Weights of a small transformer language model: vocabulary 31839.
MLP neurons of a small language model. Each row is named by its layer, matrix (gate and up: input weights; down: output weights) and neuron, and shows model dimensions 128-223. Each number is 500 + 40 x the weight over its row's rms, rounded and kept within 0 to 999. Numbers have three digits each. A neuron's up and down rows have the sign that makes its largest values positive.
After each neuron's rows is what it responds to, as a language model described it from the Wikipedia text at the highest values.

L5.gate825:469563485427572472487472541503513449512511440557485508499566525522468449458481502516502460551460484407558450487494575491539513515536461442464544548486543499537494492510460521523507448462503493522458510520449511504446528490500495522534494475538590525453480511466531471529508575482551468479
L5.up825:459520402514585491505467502557451561500510495598513426510482476514533503511481445463488558544502570484439493422482465541498507528463490543534548449473482435514531544533451486490539494473506464481476405520504500546550538511500518489506507452484526483488516480562536546514436459448479532470
L5.down825:455495491566436515558548528502471477444481523544488464495466499492470534510476505432500517521541486528494545546558489521468567546540485497531507429487483505478500529497515464529473533473507549495504483465538499461522541512380532455500527471540438429488534498550509505466539450527479495524
Description: En dashes or hyphens joining two names (Wade–Giles, Curie–Weiss, Agra–Kolkata), plus abstract nouns after prepositions or possessives, such as support, possession, participation.

L5.gate705:554512591490495463480473468515461580610454441500465483496492537480588486482530436465449532473417521636455391428495518513491534558483475436380447572509482549516475519439474470528552523479445499428578500520467483438512540506539488480526434472497502472488532475471502515469549581561527482488
L5.up705:533545498479529457417490503560476475569456413515507460510555575461526513538524487478492482514498559531437495487477537516501539529494529515428441512532451554495493466560483521488447446524503553463475431552522490487551558523539528511536487481526491486439502464493506474511568527500479499472
L5.down705:514524520449494496516459477504477508460507479507515474475480523537496494491446521490497497506428489479428390576514461464546434512545527445436529507490438558515524503499524546477539492382495498470516524487534512508452521537470421503515539448506489564574420475527490489492509468615553538488
Description: Short pieces ending in "a" inside foreign names and titles, like Spanish or French la, Vivac-eta, Shv-eta, Bel-aya, Pal-ma, plus a few unrelated words.

L7.gate306:486533566493459471507460425530549484444481475532468500461446511505534534537540446549439544476460430503488554506433575496476499471502482533411441560567531450497472514572514532506501494526486458491492493488491505511456522509512449489467423524489547463520444538478487512570468510501540591504
L7.up306:538518545497569519525467546550521488541475454547496447528496497511508523527535478455517479502522476515539486495473533550461553512500526507515563532449489481442461491461462577463513520474470426474450449462441510532553499571521494468563483446428486411489447517552574472499436530451516511540
L7.down306:546529469496487475516513521447438543508503452519504606558451469499468528514509475553536485468498513417429441428528556472518549541508520499534521544458515539439454503508521542527518443445488460497481471517466563452532545524576498540558506478469557504500481523483571479494454529434465538605
Description: Adverbs placed between a subject or auxiliary and its verb or adjective, such as seriously, never, also, frequently, actually; weaker on mid-word name pieces.

L7.gate354:473497531546469445442538439560548513497508512480471516447539495423512478429566463498487469441504474478546540420454443489471520468540566480477472546462513473481455527480510488446463486589554478450530487497517490499466503577458449522524519489449570438489520522387498507521580455504492499488
L7.up354:514572477565480442501511471530449495554502506441478504490454485476380508474457486539550560441537451446535422498443516513493468550479536502465468494522495413410440490485509532450489472497511479458435479485434482437486562540538427570480541450473587541529451503515472456476469494434489563489
L7.down354:468535476553495535529548455447503486532493500440465481505530467520531489503497470508365544398499464441510505461497566509559466487521547509549462578478511441412444532606453507522468459445469467471466471462534542478461525525512457572531488492336575448494478488449514490477467469512475624471
Description: Later digits of four-digit years in dates (20'1'3, 18'9'6), and "is"/"was" right after a biography's opening parenthetical birth–death dates.

L2.gate76:431502496463519474488491540468456473505494488426437538459462545439499512445556521535512412547445491428496486463509482414421483504509521485464381464458529487453432494527535532468492494540459539503514499465507558502584517478503499429520458501495456525569496500540547454560504546476534530575
L2.up76:426605476532484514512519531590534454606449474523472457485449540505535469467482536509561435510557411490483490490559516552428464465502500500481489482498603510511477487476591488516483486449511470481543541522480546513546548516492500500496518412506532539500512514555528472562474473482481461538
L2.down76:479549548441475531522495522528462495533473475520560434532469530520499536468566530519529490471506501461463490452537539558533488443508476508431499490475559525514537481475541548498452513490516435459563538536441525474518521507506510470535518467552524514563496467520518421544553475480508495442
Description: Short pieces like la, de, Le in French, Spanish or Romanian titles and names (Kirikou et la sorcière, DeLaSalle), plus opening fragments of split words (Dj-okovic, Acha-emenid).

L5.gate407:407565440484516470582507425501470450545513428561503593491471487465540515465465478499509535463561550418475492492533513500472554514527473489558473500480549475530456502483461543569455514458508538486552485432473453575559551539483510481452541503540470480475521511428504496543528493567480555469
L5.up407:481509444440494486490399514491453506478420527520498435442521552449511400481502520514490433510481524562508500560446482550521542534546446520428546497460537501536464480471523539506470498471528514544500534572505537523481490467551480465575453497468490496495467512521488497463460502475459498553
L5.down407:528471455495457492514523520529492510472443515508521481478513520513469472472521455517508492480503519513495535538503473531489466578491478563501419465484563460490585510431502523507540523566566484445468457464475576488598504426540419527457531454460547436520554534525476557468569482502456537480
Description: Mainly a split-off first letter (S, s, M, W) opening a quoted title or name, as in "Slow Down Sagg", plus possessive apostrophes (band's) and digits or pipes in tables.

L5.gate849:542437486522476546542447535542484492560544479487439545479461400526467527473482494562571546470481542414496517448463470484489494529537446485503511566414571560482395485460525561546573574492567495459509528473495494494417464515500499549507467502449581494491541565503483549503538449531556544511
L5.up849:518547472476418414510513476483498518512438451464483520527513523512525504510569634503491429526429501506537502464461509453472486463441454564502516474519442510517466515436506471473513490559445514390502498418533478548505490471536428424456452523485427526479531514482568511548530541486495516448
L5.down849:528467417410485498505540518501499438551439560543492485455516566503465478469445488529547470557529516526517502468458485526489459449454532509505497532529551465540474486527456539442476510494504526473547471454491451466485535514504480507498472543471505470493457499554571525503535449443513540432
Description: Mostly "to", "and" or "/" right after a number or start point in a from–to range, as in 45 to 64 or June 13 to August, plus weaker mid-word pieces of names.

L5.gate870:527516468528447485527491525567463458543474490420526491516532507526488423520506592450575473474541526512497553511483548437475453553474462565468444511543541424535507422510467524446577468619498464469530558528491475491480513560512470452507409531481466446603485476513478478524470475576482542452
L5.up870:509489466533439496514471500507454410534450502454519516472516457479532422528457551507481470423546466485525536484504522424470439552517505533467419484542512451509537406506485487471480496532470458468485513476538479532525559472490537453500441518490478476620498525504431424509481457576455492465
L5.down870:493481458521456468552509446559503495486431497471567518540485451574548531497488494488517481493518515529516514559482553504541526560472458479469456525495481523530543458424441475452500487481484539516566518524554519521479512489509447507473450431519485466544520514485501447510588550523510554474
Description: Forms of the verb be (is, was, are, were, been, being) after a subject or auxiliary, often starting a passive, e.g. had been reduced, were appointed.

L2.gate50:528463447498545488505518611430505506581560493559552528477589455586511498447529518441448489506527507522539531525530502499561410452515566532483495458539452434534549464501542514508524473470514496493498459479508503545597466553480502509552621563567461528456487474448460432586508574518470529522
L2.up50:531481427410504513455552546440479461553546491481559511476508473572512486437497501445455508474550503460522527478466509486538443522477516485451453486531459427569512473499541498513543497469453556518471489557461543563547543492499503526530584566564500549528457485427503433504469525493520561529
L2.down50:507472459539543482553472536473597507555514497511520493525550506543438455483496507433502526464520535462511570538497503507513434450544490553464512524534518497529513507475539509490494493513484528536524480567513488564552512513494542533555573513468492548446464416488464452555507515517462543518
Description: Apostrophes (straight or curly) after a noun or name, mostly possessive 's, also contractions, as in Agriculture's, children's, Let's, We'll.

L5.gate363:453489481529443515492513458436565487441578430454457490492498463489538425505466533528452554511541538450497440516540492360472526488487496553484539465438547479520494529505543555522474484587524595523506492461501512528451525496517499486549545532448521498491483508495509536492540514457543485460
L5.up363:527505573533485494521540466499481465524538500462509489547483500504456507484539551483533615490460476519542454473491425530453410562553418529523519448513500442486543497613529563580548523525500506489522502566451538476475500528490467499499589560466521524522469529507494474584563430453538509392
L5.down363:556553497503511536391566485476520483472531509467474449497496531554490543489550429481508577476527499523516575503531518481456566524527550501543518466571514512467565515532557454537542507507527485507532487498524524543535495540400503477557500518510487539464511504553527497471600487499547573521
Description: Short syllable pieces inside non-English personal and place names, mostly Chinese, African or Romanian, such as Lu in Wang Luodan, -u in Mutu, -anu in Brâncoveanu, plus colons in race times and titles.

L2.gate634:484488474468568491476515589514440537453519529441542507556483470549512532489574450543523482498419549512546549494536556513512470484538517476515470500490504509463473539523554571491468498510459560481482454555508479486449451496508521551524489526485468491544444568497470485540490494497476530497
L2.up634:486547463538516523497416472549470522553449484480463454509493490454525551465567476547504477527528452469518569483455501511518495474465501478466530466479480508509385525496534488530513532456528448492486508485454476511439448374510533540558477526505432456565484597566488544495478530566526524583
L2.down634:506451459573592479469433493507503557536490547434535498560488533457515563484537483484543461535493570475503545465485524506541457441559495488507522467500499518520441496544580507503522510491429490458532397526463554419453444510522539537544476529524520483538440525516497444515505487492509539504
Description: Adverbs placed between a subject or auxiliary and the main verb in narrative prose, mostly time or sequence words like eventually, later, also, then, subsequently.

L5.gate817:517488537486535469508464483591512487551524496421533490495496490533528545485564487516514466483552529525577582451541514513515493501529431516553397519541519521473438464593531548457517474532478492489521499567439552462565496537514528453474512480473488546459466551461531467576541504450593457544
L5.up817:492493475575478453530463442515555559479417496570478446475475523517496443541499397404602526488450459488491427468399490465584454509484521485494553532461566530530542543498538556503526492481547525448561509460465511510468539544484528553476452516460479427523504521521474564540469605483535540551
L5.down817:547509482515556513513502464457522544528532506472477489519485486522520526484462538496461461431476529473461443484479506494516533538539457504525511476433510575528494586448604477517511514407464454475531512497473415511441551527508538520543432510459545519479490490499421524411503519550547564523
Description: Fires on sequence or time adverbs inside a sentence, such as previously, then, later, first, again, and on non-final periods in www., Mr., St.

L2.gate278:496605517515571491547468535530499488598470491499474498503502517491485435518474445450456489429500541501466537542547511462524584425502494526464532524466562478501533597547525479587498507482463539530560487553476522561506397528487443462589498505506570475505468496488447498530510458481501577507
L2.up278:493524436554578503506539510407462526543462469549527498515557463477460506503531518531437553532552478486568464474465541504522592495543438522500439474502501523489542468505481539436468528487537510454560513549492486400540480475526593535460483512492503583488499521482468441471534515524444431546
L2.down278:531509527496480502498476448506440505518507498458518530483484497453498516434415538530521524566504412487484516551505492488504461550477485427551484446451472473486446487456457522554560446470465612468530489506473390501389524441433555540409524384491384494464518509459508459494502572509539491450
Description: Abstract nouns naming an action or change after "the" or a modifier, often followed by "of", such as creation, development, renewal; also word-initial fragments like "l" in lancet.

L5.gate143:455543588524502460508476462504544490579607495517514516498528568516528538406464458473472539468480441533522547502482496476504412531529489449560439500548498521491583435444555490463481481535530476468522532447533491466503549534486567507534570506530541507537474501442449529532515552550448500492
L5.up143:424467470464466526547519464474512531529520503490481486517455511492491492548481550508427465522522572522519410461495468418510473551448577561451480451481475577479507528447509528567510525503505518545514501478482560536557467542491462490528523435533498461540599499525511526454491529443526527525
L5.down143:555537478593512478453419462509510471603529415501465492428465487510503513443406467515445533503534516504472534466469490511545474515503523500445539520424491456551465556416547447539498533430498480485582463503479479508507504516502503563560572498488480516497495547489482532534526494472479437520
Description: Mostly the third digit of years split into tokens, like the 8 in 1982, 1986, 1898, or 1 in 2011; also section-heading words and article-opening tokens.

L5.gate944:503518485469516599486545436504484555443485491430463474519564473451521496517573546570555452525466508480512565417496465495444505475475482554476529495480531489491487511480532519507486479550581502544559512511574567516538413439496403443571484552497498476522488440458468526475483508516499490449
L5.up944:486580544405498588499535543522476493433541554451483512513556420411507475472483493563492561536507452470537512448479541506478519487422491508457460508425560484432462450412516559541521421529545552538517514464537543488534508491462472426550520529507535378512470431516504500497518476546483469420
L5.down944:515496463393519482473445474526492464468506497516471481523526415428541436485414489545463425529565490450546520424483491595523505478498494462476477479541565502513542522529472468510502526515562496539543543487506478464552489515463466533562549524478486456494445453495476511476475491504417510422
Description: Directional particles and short nouns, often after verbs or at phrase starts, such as stretched out, made up, home to, writing back, Outgoing.

L7.gate898:483543588518562496464456507540518471558524463574510569459494473555448469532500507489488511465427410483467542398532515542477457527521591499503525501505448541482539502527577501500501507559471476487442557565434483503483559542510527518443390465507510497436398516465433554529523427502493522549
L7.up898:517524540499468502510470462617527502482474478477467452476498462452549502546471525450448506520477471489444491501500539508505555529504474508513529534486565509474503428491518427518507551487507492489495540534547580606521532474505496428409537472538512466469472460521507544439477524490490510549
L7.down898:531549551495521608499506463537497468561467519488448467445440464476553511514475506474498545548528514478460545466468480493492462542513487501548498460465529537405526482496505480569478483508507519542517535509522581541444524484505499438528421434515545484531499553497504505445536525522451549492
Description: Verbs, often -ing participles, that begin a new clause after a comma, "to" or "and" and describe a role or activity, e.g. serving, working, acting.

L2.gate206:515518505448422478462518419468505522498485481528505494488528535463450523506468486487521458520578448494501513549381604503521500538537509444466530565482475480479473444478522495503554486597550526498491533533505466448482517438444552438519548495528478489492494454466588549630523439457499512484
L2.up206:570556486477446572499494512519530441506480448492501433457521419507498502555499507487480438493508451449532540531454505455475449538479381478501521535495504464486515483479433455537482481526466554584493543473469532562458509523456537494499565473495514516556515498536514519418561476527493604421
L2.down206:544491453520518539481462489530492479540504512503449514478463444454464513514473474516499516499551498490614470522445539507495490567417526496509524478526559443499513385518560507436496446520491489567568537525540498440447471530486568438529516463482521525556469533490560512505440375415504472524
Description: Fires most on "almost" and "nearly" before quantities or whole, also on particles like out, up, about, away after verbs and capitalized title-word starts.

L7.gate196:497483449521549453520467445481516530497503484475485413536485572545522487514494488443540523421532523479525470475564476483466542590507562438477505479563495470440516519482469508462554487453474464559502599472576518452485531506462549508505555394563495495489507471530454461531599512420521486510
L7.up196:501538452548530498515481461509505567563490503493497516426469505469432444535480551484531543474512528521528457507511421485421439536462486498474499559505545445491534474498527512522524491496436486524435516533473537585539529520483537462483462593528526570502508515524475460471450448544518470468
L7.down196:493572518511581479507508449478503459501534511501467546560499444475508520512543438463565525512556537485555492525496494439427490428536526486520436488516471482507571454480545523471478463492533450490473510582539478520503473541515495526539459527443531567455510544470498460437540474556465507586
Description: First letter-piece of a word split right after an opening quote, parenthesis or table pipe, mostly "s", e.g. "s|omewhere", "s|weet", (s|emi.

L7.gate124:516491479542504524475540486552535483501575451548536512465499461551486468444475511545422567489405398457499549509468608569442531483465569488490486467524558514492451477511486468608564465491533490469523527503526477482453476437552478529547514512473518489439574502485534501504512491516486463491
L7.up124:428498447462463593554494523475497468492479533512485437491380425525492463510589506482489490528500448523507569527467462531534468510546510592541502516468498499503452463520472514508580484468582490498555435479476550434506486480481513476453545438520507503505485428527387478450432505570450480481
L7.down124:554504529502551478478533392498534552462532526523546463454560523510530463467555522491467488565541522491498462492483513535586518540424478515452518453453518491481455526502479523515546465449504484491511428519474480569564493558500437450439451483522502566494612509488540507457505526523474450458
Description: Particles and adverbs right after a verb, forming phrasal verbs (make up, set forth, dropped out), plus some direction words (north, south, next).

L7.gate78:562516527522433457584494475512508454458540457536479523489559530500579463578435518457498471486532487497488524426437452468526485443507505446523503501461562400505485503460485493574489517549561551492439562421471482441508537584515525495495508510484522495511504486458451476528578531550541508539
L7.up78:541535480520512554475564509516453522428430506525494515510524525522483474532430553477438583478478518457449453444483535543539507493451478563501552508500519479526466463479441539547457502517448483527427429479503510446569499502514564516524447546474488452499546457497519458533527554456568511515
L7.down78:548498490521534498432561543498484515483439459511563505567477581529511511481500420481450537536514534434495482508474501509512540409444550518479520474436479584506571424490485508490455548476431524516499411530531515484548555471520536507502541528494514551476549539551591479490468458433525507488
Description: Month names and year digits in date expressions, mostly after "in" or "on", such as in July 1009, in September 2016, on October 11.

L2.gate506:528461489519504513509493452473476492544498545455511489440508519569571514451558550538554456511521422464539470486522432475494522482512550520468477491489554497512516537502527475506544519501517531632477504533471537511493525526492472424590510504466555548503430522453502506510430502432515471513
L2.up506:545491533485546534503499440500445508522451503481518502513562554491501509506601591550522513590514499504536501462538500507482532478519530447490503475473564502517472560504544474453464533504553495562508489459497505537476523516484526488568472531549546534484413550514493536567454497490502460505
L2.down506:539487509487536476497564514462468481517462505506513473501546506450491513463606506542542466556482464558543501488536492526517550512504474515502431474528529471501520490537475487486451536528494530559536470444543575489504477515472486489604496557463538476537442474498565508505459519463523480489
Description: Fires on the first piece of a multi-token name, mostly Chinese names in lists and tables, as in Zhu, Guo, Xia(ojing), Hu(jber); occasionally other words.

L2.gate1006:558460482532516522468532485499532544513535507473446516483566486508494534506545480417509476509509510427480486485477473507505469455446544518513566439504433571548555490493517538551501446467528490536499537480520480528559492530471553377566477465517437479490455520494502454506539474482529528496
L2.up1006:551481482501514472478522526436471569529543480431434545542531468502510517538515504462507408545491554461539486570458484470541473451456529506542469469434410531531546508496523519525510470482535522502506470536515510544588527479483488436530417524507522521523484506488520483542507481485594530494
L2.down1006:519475443549557506521538559500502569483605575499450451507535490450504502476572478478528510544504539459453465531486509511469509506475531494536496450499444524474501525518509518539470480472459493571494508474506510503558481493456531474603493539478533459488488435531471442502468489543573468487
Description: Month names inside full dates, right after a day number or before a day and year, e.g. 18 October 2002, February 15; rarely final, floor.

L7.gate20:484504513524531499466461459532459417471538483459536497479587477462499455471540580475510442478532433494483546514513571446506527548546457542485499472524513453537509487541466531507474457567474549500503489532453549557524554506471479493528523460476554475557425461460530383484446553431541550513
L7.up20:436573453485425516461484510507446392555476521528457519502498508505507479454428556473424514427516432514509472479577533451476467521541485397510471478515565564522467514464446546535498539513507522472450475427547520482515526475446538443538447445470539490550424500448495393494502521408471561531
L7.down20:540479496476465491557508527518540527459547484442571532531527493515558535486502556529560522474506492472474522546501561472498488528468423554504439507504481529446511472496507524478480465495411512527557454552526533537527503527455443488477543523458480458548501449485524450468430487439493525499
Description: Copular or linking verbs right after a sentence's subject noun phrase, such as is, were, became; occasionally a capitalized name fragment.

L2.gate436:465509545444541519533479529464485461475451463555469523419546504495477588449489470474496449504444437424465557441555492473431512518504503463539530552475509489512503496515496516495461498545476524559474549490445462496468613503498460543444502482498527450496466532478464585528482483522495456496
L2.up436:522531488440470538568504485476467477547506579503444471393548447572467536509435520485489413468502476462449495475501440521439591510515455499480497542511537551581486433499545510516468476491464474567542539451486471453463601499519472470452469497492514477526519435500508507514551567487548496509
L2.down436:537481482426485515516511529505569498504452515490450542430484498524505544544533518559518421568509477478472522413459515504448519521505462499435458548498497520547442510466512459495506503492467478482511547438493496463478524473477428501505456490464515481517457447450514545544508552503516498518
Description: Subordinating words that open a new clause after a comma or noun, mostly relative "where" after a place noun, also "when", "while", "whose".

L7.gate613:455504498534520554497504559524545451495567490541459571459400491559506440534457489452510476480476519521465457477496523501490504567499487468481519509457473504517565480480501533466538474482483440461526494487482496447444507525528519460514445486537487473572519479449472485501525424556521454554
L7.up613:517492491423489455538454634488522519443580522496455540489467456556478473533496435529503472539471573537484526496509472486468506563468509483427525584492514519525515480479499521486544445500463492480494439458530536531554476441487491477544431493525511520514507433521472475527497507573542399540
L7.down613:461532520444528484521480524485478482455465528499467432512547499515511549490518523534457512477490480522458447515490530460462519480484507529532462510568471493489521546580519478452467501497539462579460465562495525540545518550461439523534493522514449533476524466491525506492475509456478518515
Description: Final word pieces completing proper names, mostly feminine or foreign given names, such as -ra in Azra, Ofra, Thyra and -ia in Antonia; also closing == of section headings.

L5.gate635:518564486469454476452400536456501484493541478414558549452505508503449488463442474422589491468557423443484500458467500537446504520507535478514570501516497478519488535450591536556549474505507379529419495501452463559510479495490510421529558523555547496491491462509514481444412427476534518546
L5.up635:515449478519536521506481524557551494516470518513517454495472526493448463503448524430480528516480484534453484447499507497494510484563469461562487504409559516508466473489505551518484505525438525417480462484551476553513515564426542468469501431598548506542436572543506459416493430460491498509
L5.down635:506565529467482460478458436546549521426570497482504558455489557501484469459487515496517519542433430466530484495497511493443523516540559503484472508472498477454423549459576484520488481503518457548440482514509468484447517550444542475522488405519482484439534509498456493501532495501524430517
Description: Verbs of staying, returning or relocating after a named subject in biographies and histories (returned, stayed, remain, moved, left), plus place-name endings like Los Angeles and California.

L5.gate885:455475556512466484462469564533520480454520540507530478509478472536401430507534474499519546472511486505496494485480514449532534495612394541489556491536589450498472482511503520508525492510487539493472611505465554495439423591450518421500490495469486447501473455450452463520448503553531477452
L5.up885:514464473525511554477425502472427531420534574472437452464484477515504497448472542399428493499476471492445462486514504476527466473465457503537521572481519474543471544526437447456501540516457440499465488540449517510452413495581490482512501535506476499575494539549559415423433408517519559526
L5.down885:500521458540511498407518464517457427550579411523544462455480449510542548413487521437495492500444498448488532474512504467473484498520510469489494432488553515509543493531486549525473504493492470482577516500458498499565449486495477576519629549538527508486516479508548429502484549563519476546
Description: Single digits in numbers, list items, codes and dates, plus month names after "On" or "in", as in 7., 17th, On March.

L2.gate857:462578538428481562468459483499476494524516519425531590433503479475445497489472505470510504574460423537509498517459444521455498556449500538519494458485521482495493512467506472495545542485549456415484546495472536504520570564462513473540500474544491529451525468532419521557491504507482488469
L2.up857:465520473425427515448494534511548452510497458420476531434483462438419480489507508481526492475488432510521461476459454458475478496531508532555481469488464513507515542481545489529449446511496499454472519452502540539519565475438542547565444564514491487501487409519492580449463448518475446502
L2.down857:484542539428457523509487438466516475578480499373578556436513500460436483477488514431476504462466454476467477502443454477496504498485474514541521492539497496500490492456488444467489470550474469462561520439559521466523558492470538494507444498529504518471470458490484569491481492538450522498
Description: The words remain, remains and remained (staying on, or bodily and ruin remains), plus status nouns and verbs such as served, role, appearances and present; also stray capital abbreviations like DR, EC, SD.

L7.gate594:518548506523490471486483430447509551502509448446443557496470472465526499519477517519493498417491532447532487539534546470508531531477419500507469515512515400479570500457481555532497533435392397485474520454476533526437501471506481537462522506518460538498439475556593543517461434554559569539
L7.up594:530469594529494452539538507483514448502458556530458513451461482467551521495527549559536473456507433547445442471474494479439547511460420495442534542549529465472499524539538558497489570465504532540589483507541548529500533527473468424516517522498456495472459528575549601493550544545550578520
L7.down594:504502414495515455432548464485491520404425435470518530590421498465461558533543491546525489518525613442559536534550479423456519538512505519435487515514501483492516511496510519510490528565534490466518589483501451516469472483524480490556502572472494547492507500561547507562446518441522515460
Description: Word pieces inside proper names, often right after a hyphen or surname prefix (Chul, Al-Dosari, Wei-shui); also model codes like S-15.

L2.gate950:465437492504430505569481457539462520570532457478534542514507458487595446511423525453504438497520470488465466520448518538469441563519543484451382442470457486539438545537499502463522509508505507436527491518535534431506498530473472443437406509520490410495534462429410432533483523526550509433
L2.up950:521433523509505466505539485529517520508515478448527594481518449492517416456404510471481552476494475543518551467442517453459494497498482542480459463462578476497533464480515490520484528463496510583560501431524494443519463474444491512473516462455509478504545419490557489428490445503451516489
L2.down950:466498476494493449527513434555460495539536487496548539498522463546540521457443491459494511482505499497485530483492535510484526545491476484505469505487498513472464483430469497480452502452442509464525483497486490477452516512453504515515495425472552524559519497458514435509543485506421526453
Description: Copular and change-of-state verbs right after a subject or auxiliary, strongest for get/getting/become (gets worse, has become), also are/be/been.

L2.gate999:467449450481507534536578453515560527532596546504563445534494457440455383475454535461482477467558506490451481569487469441556489514557482534557547568524549472412527490511539470504558502500522529471526561527494416480545470576531506526487474459539516529406520515532554502474462479444534549455
L2.up999:446464509536517567470514470509396518538492544521438482548528505467508508479416486566466434532515494487522486504429542493513474512495427494464570573564536516476498489502542500452585507552522538437539443495508489501567542521474465467485449506517502387523500482509553531523463473429548572499
L2.down999:491528504398495488583528495453612507495472468497535560514510478499498523462550511509504472462499488544519505523507438516476515511507499489517525476405448499514478537426478480524528515540499496491516543428550481480527478533479524526476497466467506582455454523569490479476518485489431505545
Description: Mostly the third digit of a four-digit year after "19", as in 1988, 1985, 1990, plus scattered unrelated words like August, can, along.

L7.gate707:401534449488480468555493474478545501475537579534480569455428486464472466456401511490454507523540452515468476481478572518487511502505456461500477482521566534476445514525540592438443528512533549475508543534513452454494503507508476505482460385544520488410525550471484549465486489550474466554
L7.up707:489466467578527517517452515444496463537488530588494552472482477514454445547456510514450551493539455550503436470473524557492474491466542467443517473488549485497542560469514524403489542460498493532533544465502477523549520524495480501485505418506453485464553532540497547519527477522490443527
L7.down707:466520565487506474498570504495439528467450467540526500493523550396455504474500565445398424516512482495507455520484508549526476584437503482469543513440565433456567467485464477495523494503508540521360554464532440541447550496516518542498499475490446498530515512499541421464450538463488562538
Description: Final token of abstract nouns, often suffixes like -ation, -ment, -cy, -ing, in headings or before of, e.g. Detention, Bankruptcy, protection.

L7.gate60:458410550524486494535511436487486415578471478480546507488457538562504529508547547480491521513501531437469562507462494470543538490562488593509570538438477578495472549465512470518484533513464501483429522534433438472457510569487519501472468524465485531494469548520418517412564401382475368519
L7.up60:479477516522469551471525452430484458477503485521448567551503538520548523503491483494503435539523506539502507508462575451528516449514405581521482564580438521552525465496492485477477510480483509519489439428441461490478568495490500494467453584521511493414527538506440550473524479561511456435
L7.down60:463513492509534427444518526552498478472444541477507495503522535433500485482490521472500532456458496513495475517530575464445598531428484474510468480505532521490510435489443487502517454474531538531514471401418591422456496493586505441560478499477465474554523607508509508432423449523497502544
Description: Fires on "and", "to", or a dash right after a year, number or score, as in 1952 and 1953, 12th to the 15th, 7–2.